Weights of a small GPT-style language model, trained from scratch on English Wikipedia: 1312M tokens.
MLP neurons of a small language model. Each row is named by its layer, matrix (gate and up: input weights; down: output weights) and neuron, and shows model dimensions 144-335. Each number is 500 + 40 x the weight over its row's rms, rounded and kept within 0 to 999. Numbers have three digits each. A neuron's up and down rows have the sign that makes its largest values positive.
Before each neuron's rows, "fires before" lists the tokens most often just after its 100 highest values on Wikipedia text that the model never trained on; "fires on" lists the tokens most often at its 100 highest values on Wikipedia text that the model never trained on.

fires before: "| ", "- ", "The "
fires on: "\n", ". ", "\n\n"
L5.gate962:540493525591539468503519503396551543421526496497434512479472473507468544552566519499494595469537431528504467507528534548508468571537502488424472541487503432538492487521519477446534536484465468490448450460559541457462443516474488503512551503509469500547486503512457494491502511493488520508495506499458501544439553462498532448494379478512530562480477530471466504465531494481489567528518542505516516492472458594436540476493536464494573508478554481523550506441478481473533511509487493466518475472499489530486543477530532505496447503521551546538520536489551407468432560516528507459
L5.up962:542462551537562524473483471475538584441580515433498496445471447534486525511485529531373522507535450523479464448530471475463484487506486496487407444478476523506443526506543505548569499508435489487496538426560517489447499510497526543506483476564471443496446574498553547477448440454524535512497455471494478428471569517515452421495539548466503520463537465442462469524479506520473486543566489500543477505467473550494475477531532512497531478508563557512533471516505463536438515489481489565525459495567527476534516483511520484524465491436556615522484517494515468503484469587509557526
L5.down962:497494526482423480505503507551477446533483491551486508587504507467505494470528487451554490456495547493533537505456497464481507511523505498481769517503553492497494443525490525503444514519583533500502461503474471534483563494499481460522510487486520535476528468480506490526514559511458436501527560565510509551536443542511513559497526496518472501517499524495513509523482485499480482521470492524479516493507513495499511521497486494510514514484468475475491522532484535489519510505468511502451504490485513500414473468496518502467540544518407483482487485478444514500551469459496474514

fires before: "- "
fires on: "\n", "b", "\n  "
L5.gate37:537569476474523483552565488440509515471520488546519565486508440470539529442509432518471428567559520509518505519554512540496442512489545551523505504497568565506524498547471534470457523498527507510450532505474533443509544530480469459572487468515496417520525505452559570522463532522494520485477457488521453507483544517486512478496505517469485500517543427530501494536456533494502556554491508484558482413505575527521491466481537533521513477576557455452534497481486533550492544506573456557548395544495478557554533531578410532544523453494521525589459416406541481422524516445482477543
L5.up37:506488524469531527461498525478531545490527517486469483457515461567536539528475567440513523518455467534525516512552545558517496501446470478548504436448457434470491512460503495507586530498528541548431466415472505497521521526439517529457571556542494468581559479415526530531572527432512512462464551456536453505525534499558465504436486536494499472558520491496451481527530527504504488533453466471502556551453484557512536453455493540467458483553563509523465435471544471511502507534505465472499466544498502483490473477480462563525410539471475471503516590556428493506517616541550467596
L5.down37:539540603497479486460501536461461447577503505450450508518470485504565507479528520454419460492519566511515460451518456606498483443468450430587499450561403465495506459494521476502440492463452554538512495445556588518492518506445500509493555536505444525490523507487525461531579509465459500480524496508463474575503535525447523508560482460532508472468526499477503504478538490462499458569541548527534574546449484526585561522419571531544515494667417540477527479537509498468479495474416476443532498499499515518512535497570461540502502549494486512459492540522472507395552550523502476470

fires before: "- ", "\n"
fires on: "\n", "9", "of ", "4"
L3.gate972:579535491436520551416475500543518439478540498520540576437520457472524505624408498539526498523555458482466487500460500530466505510477481517511530453604463497440488460532457459486551502519494493442436481411495477437423519495519500551537527559488503452485509530494549468499543526481479540471485476513461493548442501531508457552518555520474524511572525486510484454466523447532549543490392449489527496487528427510492446582517471499544515476459500527520461514519504460505489412466515459483460519506556515483486465513442504518585499513510480547521545418390549495515514527498510529520
L3.up972:451566466513472520492551461517474461542489537496512557587485486496563516434507496491541487498461563471448522444461437479478528536473511472476440523475566437496475554486563501507564488489515469495565442436519444491434546473496551497437632540469459477478486456508504578524460396505463498555551511468518467539487530531514459437501549518522533540508591504529479436510549586478563521495483498496474528561544465509451524491492466444489549508475546464446531455519484455544476489500491540546494527600545523466496472422482509498495557483514573495495520496499481517555531555575498588448
L3.down972:448474446533515498485480570426500541483512436425521471488475547574427504485534510480535512527497470491547428557448560489478462470486530446471599502511473556543512520504458464491515465504507515584474607497519542468596478464469426452489495460477524495515541518444580473536485525541477487425438413585508462421544471514456526509501458541510530501414481532509495590510511499462457417556550484548529487500430467458488485481552500517502474525528511536437537514444543555471450482486517537443511395508488475562428527529473544519431525513486506462520495492514476458462502444446488541470

fires before: "| ", "In ", "- ", "==", "The ", "=== "
fires on: "\n", "\n\n"
L5.gate168:509504480547520479520549497466432524485515509427500508543462521516522425502487469495520472479497438458446487480490498558466451414479510481489496503469546566497492486504506508459493502482474566455538478444489518515486502449568512498494447548452527477477473520514505435555463497476521487558544472475502494365510557441556461480495528491474493442497509479391461524509460497435439516544543507495545504468514450482507600484526523454442519540505528497438512487443449482488497528534500439597516481485419480495480477523488485483504486475459600476499520593524462415550470507547494548550
L5.up168:523415494544488489441537447496577507505605542485472486453523473562526504547483491454436460483482496463444524475525443525511496485445460459546497410548575447502563513499480504572562547513500471583508546431520483547574514498505434559498490529618532467483543604529565554439469437399527500521546431488519556494526566535573483500491479492489593489510530394497507540535443453603518497528530485480435429557476473512471482509427459509480526483516468497509428458498503589587503510441506513450443515493462425458527490500541507473484538539493488545503526444555490500480492515538576465485
L5.down168:486480599580508509564488477467510561544516518522523511503451524499461410486488443550569492555512481498459554529512490514492487566506519498487742530441536473481477454473459529481444548553506549492527467581509547507496532481523507511541478503566464481454528497462506524581522531506529452490520563535455468469546499504436546455531516471527504540463467456491471441457523519470512552500488513483584515466609566508519557513456495494509482516501511472501497519511457489491486463512541483502501472468460481516517447458536533511572570496548612493499445546466544518501490507549463453567

fires before: "- "
fires on: "\n", "or"
L5.gate859:494525482512507498446551455520574507491489485493481468520495521480559590458601559446515480493548464502477464556528462550445603511493450436489476394549538457478519466470521517437445542507504471589499506479530441508479515532458448400434532489489517450478493498549508494499463544484425543536523470505511512534490563571475491444486502500483511439546473560469493514501528519547440565554558446503547446439518441471489466494462534529506523469526479441516455502535481497568473460531493532462474485556495500457449488488442500538601448521490476493436450513567566492489478491488548488524
L5.up859:541542520521558609525516519486449458508537470546515520490585541499482537502430522538548556540517550493449509458443521509432467534559494519489490490505504566461389479503472523480401396498498428394516490446514562453543472521515471524522477552516517552562480501467522526479438475525490451442483570496502499447427480536520512530540530546522405510508457483443449444451449525506476472529434442553558536444478484527461532569513513502511467500514481490392511478506479544466430578494495461490452499460488526516521508482493518545482499491493458514515422484514480478495485546565498496468
L5.down859:526484578570444492455539523486506538522477537505499498483521567513556524441514559384504440480511458519474529459538497539462535493467542432485529477526483456483528453506516484467523525505496522544454525475551534475504486530489474544549532422438436395514581554523528475598493538439460485456555472579474514480574469524435551514459502541466480487462487481506559487447598449455458480493559498494556489515545527506494530431413572486477509498446524467487499513493484504500445512486463479463530470588478474524586519513485556532548519581517513476538559546494510451493457459519526484537

fires before: "- ", "\n", ","
fires on: "\n", ",", "-", ")", "|", "/"
L3.gate369:551506537503497509488495486495541545549471506564430506515513538525539501457500411497544486523468527484489551450499504474554597463536495552529528534490526477490491556527517545472509536492537481478508532556521397457533520498483589513497482547484390546488460517421518534441509488498509437521500432542434484522517511476485524456543515459489523475491530504453374448534503473513450399568444455529495454493463527483496507536589461501476487546442510423536534459585497467413544429480548539463439552522462532488469487561481505472478579467560465499535571455476570486474513394413482415496
L3.up369:489485508553507430514492509500465577502489492542560472496495397496462489524481482558491523503436442517530481472476481565486570492561501465522508536434476543495571504485474461511413540499493440539475507469449514548516549428480481524425513549537442555497499502442502486529422492537470501572505548534543536544568531439497479473611496482504513524462572543499474469495496480424422502521476516503518488512585492505562482540521472441469550436508527540509534483471481473525500500489516554551463534496499532437450506481492453533537557499537575421520489508475481448515542562498519493535
L3.down369:523496443553507542526553523436556447489522464480486474534502517503507514505502499535574472454459459429550494552535564498458539494445519583542494488583547488529498448537528499485527545487530472480414504510525463502475532540529458474482530511503466436518590520454549549423544468398466496570559493474505470468495476543472520389506490503478488467560517499508577513476514437492513551479519552499480472483538562465549472480442509536560517529490497588546485456555503528533514428504575471550554529457466535544505434507500541546561516533573451535497534538435448525547489489423513471496

fires before: "| ", "- "
fires on: "\n", "\n\n"
L5.gate941:451506534469511442532509541441597503371540544495471552510569403432536508551463482537531532550520498498526491489528544539517558551543462555460453502456515477533544488486429540571513475494433476460539553411551507554588492495487442434519527450497514460482429515510471477511515459456509506553475482501540521510497498484507508388468494556502490478530476502432492538517482445452476495473447518502466519523499466491485550527506498499470489503426488557541595508487502412499538539526468490494525481562477470529499484568506476504559446440517558475464595458492557521493511501486507471532
L5.up941:525489508450534475462543529516497497522485545490508549494500471520500507462516522543540509498589436530490489492591484472513415463507493499471475486508482531431436545546572436566556575495455483532477488492518498438429478513506537539462459471510431513566497525476531513537525431443518491539463477521448502488454562511547512452558454443471540554432492478474440505469602487518507407515493519423523523438466454510587504413462477443460498527537451509515489482480510536459444475549508424488551518514564519519535563496419408465550464464539513541435438579531531507494537504527556483474
L5.down941:445499533487424528502462479519475534551473496481528455531514521525469454526533529459447499479464562451497490476515456470472439501492495505507712546537514446540472504391530508515432452539544539488470454494443449488549566480515487472500476555448526523486519447471472548543465509499463448445502510518478429493542489547440522480483552522563466544481556489515537503444525509477511513573478509518515502478520547520517490537487516498488461461515493459476439505458544438495500468530458511525523504466550542495496527449465551559483559470446416490518435490581512485572474572497493579518

fires before: "0 ", "1 ", "2 ", "3 ", "s"
fires on: "–", "+", "-", "("
L5.gate546:459493525446508453487500506512543461513526495466476499428482490515537538519584471495419538518444431475448520445530530563477520483473555524474500534489505467512479510491479515516538475436528491510420476525595503505424468470489537538501465533491481501436476504512475516544451478454523481526534496554474517441546445490505448459535551524553501498499479543427479519514564498537539469530463514558413548559484401480493564574554551484550496464479559485609556539531530518529592469567499533501477505421529506566490480512496465473507536472462520506429474415545478491516550479453440469536
L5.up546:523561538491475503503493454578478527573501458534452519452451508444468515431505437563466457435486482563444472487606473502547542399505450476528522552384507497509492553500612511521463495493574548516408569498453475575479570594536541442550498493467469552485457498471525496523470468504463494499532479519533466483531534531515520499532509520488441444542573505438456422507500472470441468510636518503522562512508493526440475425521560501443546512624492524482453470486543474467501545489488515472483592494490492526499486510469552545545480504517484481479536459524491440483487528513475397463
L5.down546:530545529573439482465571491529479455611490479530485502516442480553571471501545505516470590520521440459470475455544539493550501515488562535553524438519497508508470586497562515448494403470497562511501491460495490505461489481475470473523559447511434537493549479533522455548517509553474498485425501463536444469540521551525485584511501464480466455515481468508443457460490519511521491492497407489498526504525484524601507537453459428547553504496543541405486578546487465513538474455516484578507466509474497507532590466465512470495546556495427479465532535481404500450473518491395535464

fires before: "| ", "- "
fires on: "\n"
L5.gate811:494538487503484439403466470478534500371574559520475518488557485513532478484507507513472486488471458533471455527502479467462499500533497524481481440516500540570476577476488441430538465517474506501504590454560458420501490555549471498505514451540471473505553476493474526512507501512544563527542489539444508497462530500454518469501510558499546506420508525501474477545555553484486458529460462546516542476494448493472465608444513490513542511567476452520537490449563501517502515508469452409506547536543538473496420568485457476469468517517517487468540510496546509493514478487465512539
L5.up811:483592454497473493557512453460504585500510408515502503514473489498465501507503538517497531487455449534398465500515564528463495470490474461571447436550490511488474541508497475537526494482500431485498547446437568486480429505482592534492524509596513515520486541436525532501465482568466432480414454440451516617449470445542503501448458501463518523466529478512428537477489550493499488481570534442449446494458467536505514409418475557494515454514503503511434494440524474544520503481475540489554412531549480459579510487575530484548485471522542544552527474520547495538495491566500569466
L5.down811:507515470517396543490496499486511500437466520561526471482494560455531530517487496531579467463521503523519495548537491493535493550431538481487721549516462480467493544485464528458547518549498503486518517512493514547465558463498534481468484537485528555438492486471457469496505483452547511479469505594475519493510459475453529499504562495565539493446548538519461504494555483506486510478506494435511451494530515474539534554464488472493470510477524534494483509567536465526502494490556472533591460456493507468422538443459466485472458542502513467542474493512476554482450568478504477514

fires before: "2", "1", "3", "3 ", "2 "
fires on: "202", "199", "200", "196", "201", "187"
L5.gate111:565572549481517529541553541434486506504596515528381521489510528568514604507543513479515481466499562513514483509455490505439513470494509523466515418529515465490457440557463506508484540462580484546527550496595490505445476462500549509544445537537445483485422482573568498524539545446429512484489515488495468490518511468508455494499458502504493489472481469493475443493491487492516522511540441485504482453468460571488518478522494556503510529477543445502501472463512517534523483471463510499454476506451460503461460568471512534497441482526421444465511547553513542487479517450523561528
L5.up111:464530513460513527462482526531499538487520544530508620515472469501555449421484496471508494527605482569507536545495432441559423480475388475472506479538552516495543543490570519479517468547457389403520519540550445513451504607497454562529498423535531490501550563477524495419494464505576490519477478486437512502489558505534542489575581482452519442501544530564619535503578491526472525478451532530492524510472532402505468528435492467540414522426473475498523520561436466477427455498515494444553498496528540491461483520559553516535493445543484518438541561513558476484517510513532490515
L5.down111:518462479584450570496455508561539558509491399502568495487484488516514407469464522508506501566492484499444589564540427413448411518534418449481477501458528602505531545448488494529520433519453445475566440567530470469468510507461452509554468509489530499452514548488523436473435456532535502506480423541486542525470514513451533508473492448492524488461500553520532551416507478429492485500491579508489537496463552525571550472491510466498481481496421514546508512507413471476458477537502476511494549516454512513494528546473519570507526458451556478425468505403527456517500500437475466477

fires before: "| "
fires on: "\n", ", "
L5.gate778:453515469590508456610451528510516504520493508543552514479504480549481492554502490559531515531564514509507459498534580476477470440545531450506453526459525493589522466464469502415483464503492552522483448491485532485404514497493521476501451506490590536463410454518453502492496526490452474568413492573422492503545493446459565480510494416481496535515484476491428510431527504493459538531515486449542529541610497514481496521531484448510477523493523407549567481520516496545482502560433539467491498517528554536444483523475500482470544508512515509461534508501487516477507450465503503445
L5.up778:569438476471474519510485515488526524541439564545460513533441475514391483497467525516509535561521418529523514526486474532477617477502544456507525521521470510539494482375518482444488454558479418501498602458534464477499455567475491466475576489451507490550485457473463515511491522500529561548492510480452503513563521445476532448476466478534419501548482579517566471465531445483504503511471485485552521536519447515496555523478558536548515491473524536504502450493482493498426479547443521479509509509469518537524454535435475499443512520455460442520477531403364550529492466457555484565
L5.down778:457507507508585546490463524489454514469568548467510511484494489497489481457513504425510508482514467493440480488489483508554511438553513463541451456483524463492499462569493601489458503422531551492510526506532511469484510455504523524449428532486417477539505503476526502503515456448495480424437456492536534509507468571496529501500469521443486594503507490593523487511515497531511459483513520538512553495466475482490452480576534506513450446475443553491502482469479479517559477413567492441516508519536483552507464599543418433506519443511448479472584477532461507510448453375452526491

fires before: ", ", ". ", ".", "\n"
fires on: "es", "s", ", ", "ts", "DA", "to "
L3.gate809:488492551505488461497544487454481474491499525524475464542475454480523547521508515483441498473506527571461520567516463570480495424490568497475519507497475548547489533508531509481511505456510454479489493499429517485511525516473541560465459492449457555552477429494528501474530484672527570484422468513475435463558482487475541490515449565545546503517524494513486427512513546501475492463530464509480517454451538505532498498426435492575432532496503452509528464487539509515467450486444536462488466477503499524497525482442451550476511509506514601579506515446520482486518481491495459530
L3.up809:524419529506471474488520537454532515512585494533394505569504404447508503444503522518533498503476524571491536502506517526464481481539537502555541618494542516532496496516554481472546487522529466548534506502470512564549512488492404480477509486479476550550586520463521515487509559486531550527513482495449474550503502509489557589431489532510512505489508487530528430504516528454524550459474520453416513440507515572487476541418383507487497511479424526530491518528510472505506501467496488521488551556500475484560545433477505568411534485523461528491507567491446519508463518522500431548
L3.down809:534522508513469501515507451516498495491480485509487498494503466543470477525407493553549532568471474470584530447487521479514496522557459535515452540481504467419518457507506523507493474524408491573487487539550497499512446555477469494496497487534534486504491535439361440530487557364529477547535523504510547484492557540495489526484573494466488494496452483511553547526523472424554516574473539486466505532579555532483526500575509520452541487525532505475487486485487539469501567466510494517515506482485527528548543487507565490460510439508470491465536512525520470569478478579484544459

fires before: "\n\n", "\n", "the "
fires on: ".", "\n", "...", "by ", "at ", ":"
L3.gate884:522497492499578443524448422463468470499447479478511517537540493459541473564445516541434521428490490521532531556505417531485499508479521465554555436509579470454544459425481498508558483491588488575540460520565510543526509442557514457465584483510481410515547481569583458493453529530520483507503495472520483476495510438524435488461482529545502491481563395517567503501498493469448576508416491521475538440493419530515485472408436520474520525527556500478493472483525548510590479480520482545552570614471531498478487493547438498507455543490509440456527583510515456514462567550458493524
L3.up884:538470468508524585559473489485509451453472486505484509449562464545458514467538544480512555554523536535473554518555460450520479470579524471545536503479505504487472438483427516403505540568447512410432461465578459506517531536497612581476474589470370516458498543480595496468533434499499519463464517489505420532532506422560490471559422531507451572490511453448495424533511492482585508473485475473488578520532467472549507496546473450454476491540495503456462520487518489563479458523480487494461467572490520493458519529553507529466540462467534431493495506582515459542531448517522520516
L3.down884:562482524555526474445462465456450539493509543507502490495483547504557545560444474517493488525487543519553525507505452459519589529456518531515534560529522539498497532499537503578551449479519548572580433487479493461505570427532457463464542500483534520530552437514516542495430506485513480525513445451432505515527500552562470619511572573534495462479546531581562526465474491449469467495448503521474461475449510480498531410508541553514487521515503526487528524521500512529522527503531491458518527391530545507483490489490503512520458556562507519523508457423445560547529473519459551496

fires before: "- "
fires on: "\n", "\n  "
L3.gate456:481469424556488444475546458479493457520469562464415514576491476543568545589542512412440462453494491459513476486450438584468512511518507459505500500457533516505440468453497548512512446468497492458568509533526501462505505518527546541470501536373497475462433461501540430522385471498515500479441475502500489490505415437542509469455443514580507546483528524527550536460521435449505425519499446542440500443516465583489566458457447518485554509483518533465576443538531502470570450507525601473572517503490431501512486503515482574545490494493563534473461570569447496490561563497467568537
L3.up456:507518518593526502525542488567514456498479481493509557581482463508573460546551472491479418481478480497547564540542539457476451513455533534486469508506482501493460483465419543491522558564544512468501549510459579491500536475497558512525506552516584488485472506463535549529460449420457519464463445473475490498523590491561499506466542527553541548537529490494512500525464487494461548500500445505456511491506512500499474451484523513479566573435528487437555481488524485455451500509446499541489509580456481547538555594446502413495441542541544444497459447507492475500513540536533483439
L3.down456:470505537437514489523475495540458561480549464540439537500483548554427471537439536486563524428540479591551434477446530477484474642503503460417573517562503473498579532497535548461484483445478500478488492512531495511543520524480488459535474461487514527541517513453544486451511521555484540483590466583454477517495531516466530482579552483493523474538550447515492493436519551485418514478458523523517480481455550473512401485517482471503441465533512537518513469520411502541532529436575452488498438498540549466510485485462513490527568487527457544555521495455594490547414527447512488498

fires before: "- ", "| "
fires on: "\n"
L5.gate492:548570494507467509460498503527599502496513493424501560480513500545532529507508529467528448582472448522437537484454431463471484482525468431587476467536481505422578489533490479442486453515537486539486492470477488486501448522510586483564486479526488488506420507502568474507439455597479531531509461519472485440469543488449407405551488532545472486530523472495515529528569535621486561522488506441487496464503500511484469557516445522512546503452558471423525478524485501482502496458510509557518441483511447479556436539498510524554548423525436421509484524546516412498496495466477442445
L5.up492:511528533508445549516450469488520506477511517527456519435559457512504545521458519542465572520490448425539473506573463466436502445460488449488467572525448503495481517476456439554548529522542470546527535533513535468519480442522516499608533473526448548614532529501475452479498478510548503438535577499476470539501517529497421511524489531556489517546551498488578509560607442525483510482472498512522500482513556583533552578548444509508526489536531483514480466430455476495524525483490542526510535553437469438532566517501482576558471533529508534511477486616533461536531512491487518484
L5.down492:510467496475546518532511451429488555500447494518494534497464503452530487549506531542526470480486437486544584569423516472438448494486496518471470460439494450481451453505486498523556544480470562485455537504495569502531527498536489513509499561461477464534527497491464570503503505452567488493511458509551426442557501527573566516527539529459491517587515482499536559462478500456484494526502464537533470502515582459516507413509464495500518528483499559519540567488513426537486471535459464483550483532440535610602524511489552552531613500491523467574514568421480485514474481505434519466

fires before: "- "
fires on: "\n", "\n  "
L3.gate569:519521488491476530434576412553572463500532540522426580500545488516587516452530497486522478465527502515427527573480432533510530453488507502472475484498542549496536473463502444527423508528588489504493513443476503559468545505445418469482476509439542481410522471453584540511426513539502546555564423457480485460512507477497435565492471507508554454450521565510475519512496486537519524475448449434486509532429499537548399523503492499473486458452511536471549479505404440479467436394529484498501504438492484486512524506554479494507510546495518519432439558480495446502447509462460498521
L3.up569:550475481441546527492550537526522520609528513430495467485504469542524512448518525464440479581528528530491473543481552500510477493477504489526471478544577470401485455485467509487491505492529515520489520503468549503491548513546430494442497560454486584543491466446531550541480523468615572499559419509506442532474505497520471458554619464421457514535451507470466444534496476503486537435545490509535438508507543576495521485500525524525500456573481443549512452494560448468512482467447566499486535484505486500509496475536462508533586604470457551494514537488470507539542476537500503551
L3.down569:462519473486546579450507461498542502515490499500475450525515406536582477514463545439525445533492493498452453566543532563516531463499466463485542501514529500473567566438519466502469502556490543516471540481478529488485532439524459411498493549490506555503548441480539499474476450487467527521524479467531447481493523589504484508461490483485413524475549509571600447520434539497492470498476438413471534412490555482487495461416500493518593534517441451429528463528490514441520452483539450451534537519466515501502475527522539510496559615510427546457547544439470517501518430467523477508

fires before: "- "
fires on: "\n"
L3.gate910:508565504520439484506485457509510472493529442472486515503544509543516439479428578457532447561523524504429457554433451521489494565511489521495557433495473453451454550463461500460473519482542465448503521471602484511491526525542522501578503563499481584493527458492570515543399486555526532493478530500476526590494476569456554460473558474487515516462475472456434609503509499595523500541465412493429539499498561411510500576431539508522465474515494477529462434495465498474497448468530561482510482533491522506448419528470486541516564415457471514498551544511510498521488473443539515557
L3.up910:503562587472460575538483526462506461499448521515433525499511485487506544488506459488426509497462500466425475526474492444459470520483469535466572452493480480498444485473440508505495469550434462489464536476520477522501482516509430501497429617570453456568539444475523517509533415486562548561541493561547507428475542587523474499491551600485531525498485536461519516461499486467512555433413547489483596523464495513540485481437529483481446558520482521451433476521394432485472507434473460467543509475496517507542420465540475500557526487491498509512533503505555454553467520514494515503
L3.down910:545492475552571522558537486462525522532483493489464492536534501466496540547473567483507465550480478546480497606535524396381507507547457497499553505461594454527598439517464481516483543436492507482439494450526523535464487474447479507462526497442495412517496528501598488521455465528496484488503478493506408481497504534523465450501484549517506494531509577544583492526491472491488526522496573514497488446493514545539471488555444559428496513508528476536544518574555485451519512475496490528477478449468507510572541525559465537554514547548432555537458580508443427498498541495471437484

fires before: "- "
fires on: "\n", "- ", "of ", ", "
L3.gate3:435533489497482527506496521486569459484520485551583451532503562522500523527443482474480518433510416472509444510543476479537526564531536527512527495530493526452513501464531534414502497539494423389410515468533434455447548527513615514476501533528498485441536475497528550523446428513465535526527485492509469476475552533449543463503486527445499582510507480465495512519522455626592476558472525582466518477488537479493490569506582514434540503453561491461498557507504467528525480512491525504544556444489509500482454551517402496451529498592470469563560451527584508508492530450560530386
L3.up3:496459462475491488547515513474538570473510563430495501477402468583477541536449565457469475466529617545446421562477551528581520515512512489474533479548467442483524496424487510459464490470474494467577545496479537484561507457502524505473429547542551517534510483468519528489388480548502478481522545560480541434485538453507520516540488485522518523486528499454503502410562440398566464481512451509452474448488528574488592477584520536516503472555520486537470518496534500453550492468501512530493528490507564463468521473455519491505519504471538476545499522512485524483580524484531455574
L3.down3:463511506508504461498535483483536514516463446488543467533526516466479537501462435484425466487493490543506478516529453404458575477508591467596412496514508527572453413467533498504470514504487482427469529540500499448445466500469534489523483419485462477458488463582530505513543486447538509483507527452560480499548535539480512553456536573475460511508490493417532540497498564549524526537465576464546526503512560443479497419451550490500465501475533579502560499521537484491514490564487439490602460437536479504518447582530491563525487501591512507544458436435458507481498473495509530452

fires before: "0", "4", "1", "3", "5", "6"
fires on: "202", "198", "199", "200", "201", " "
L5.gate511:460494537500465507520529495409553573519558434477466517540480483517530521471520534510495511489480565556506462488525505436491509498563458492524453477526456582550480543491460479458432494442486577518536535476532535512525479467514415517558469433525481478463437484611542571527474469510508424469578470509493505481545574563571467466507496466454499501512527477469530606486549567499506481577507489536507534531472465532470560529440508494498484487523543467464492498500499501551497480544475489553519486521476458454542518528460535535531514495503446561507499489511487553461477534435386501490
L5.up511:518484479542542469501482517535492564505474493549462570463393575537546490593535536533490443598436489526584582543525539476544479484544514491489503528550510558530508536512475469461430624475526499530505474522397512461521502541455474458560465512500521480519505482499464493451569456491513507423485558537440522458585481493541509525554478470506506432553463464538533517531461525456494472513495510473513563559543437523540481544455450494509445444487481535505419451443504600506536531478560538519478422513476584532470525468488549477467566536488503440489467547514492493507510515564547512531
L5.down511:480469543604448548487460539503594478426535464512453479512572472480502517522510442572437585508508562570512366443459517464492579513529503489505322502514513521540523532524506506497536470497533495475545507489481510541537494508508484586502512489533568541489438477506479544492460472482546456538495520571527480478495514522484449431561533454472476516460580513490464605548526475544612443497485557510503482516464427468500524493462467478513423537489546481455476493519474563475479489539487466562512530473456536492514468517472497585453485547457528502494493527494531489442477527494510522466

fires before: "0 ", "2 ", "1 ", "or"
fires on: "–", "-", "wh", "og", "Z"
L5.gate622:560567409490441492463517415481488532498490477418530458507467550516525470544509563531467481542487501455514467483462443502525441455536540469519461501508507493475515538504508476481477491524443518517478512499526501567499513422482497519503442531480506472470503470528526566480500401437474487535467465575495536446541591387475511423483470458452499461545573470449515477439478515440505403543559546501488491416483482508418535524497477490464524470534523486583505439464512483499558462419523536526482501507446473510473545493487500481489529482549579510514544473538406492559533499496528447477
L5.up622:510505526505522535426414474583460513492545599558487587496462508496521512501439478515514493497511524482477477483520569487473512509463562502506483553540473525498531534498518451512483493567561429458465458533551481543461553517391516530458520442484513505477544527486542454502520495597471527532477527554504484515501465547449479500491484571465469473518510473518554504468496496541556471517521499447481497589511493488441474507530487570500445463532570502481424508478574475498467485475513540431528509445518465521487488508533501482507521522509470498493552565461467497460522473478502529471
L5.down622:545510482441490498514465423517502501458504459539535473423457522420444472472495522468506511573542439491459467484459419507500518527533506496531579541500470531567493502528523535539505470557566537486484528548533532492387525486484529512497479507494428511527472519502572524506404530551476474486601466462493486575446471498469518536573455487492425480447427412517458465464504498491439440511457497515537560545587584462506566510513508467537463498511476543515521568496526434499461460485531542542571510484477506470508498463469522512468528484486447554466394506550478435411553476493475479425

fires before: "| "
fires on: "\n"
L5.gate112:549546502516485469553436461479518509404530543568514535491512486530525545449466506475445498524502497520493532534478490518493437443506498488509528454475549517526432492525516504487424535470506604517506503526476444500484499492471525507503458544501501434467505494545533493504569472494508527471456451563473421539610501473581568497505474522468478467536526523477479455543488588534473508534455483466514491522481426512489561478484551503524465432462515467507552519498527566526488449529553530467513477469525477514455456501449431562498526544537493495486562510442468477371496472525467524457
L5.up112:562500512410478529521506501483512601518508554576517547491494424508499415468454523498474483537516474559476471518514487497443430441484517535488497532454489440469497457397522469474504509477499592601446442519482513464535438578464509543516501562533543432420507496491571519541490432487500527497473529497465448550470508478543514439506509540445502499457513546483551463534565495476502476531492447468506534559488442546526534521523534545537516473516496461515504481483551530502520499499548507419532524513533479408493520534469509565468474504562458491474548497464453539410573516559469540486
L5.down112:467410504461485573486413566455489562480423539441505533551472448465494485491502580520504419513497471520478340507570524538446477525492522553561502568505494442501511446467517478470509498458404531493476459552451512539519425568480524479449460499603584472425494583495536580545402462452480558490531476482491414483452510506525442483475514516435475459454490438497559429498495466462560538509533491506506541570510474483482501515491496490541531495482495560472470492496435489506545463551500485440502500453537574440545551522544530496439495484541478531439524490471411526490506427460490466507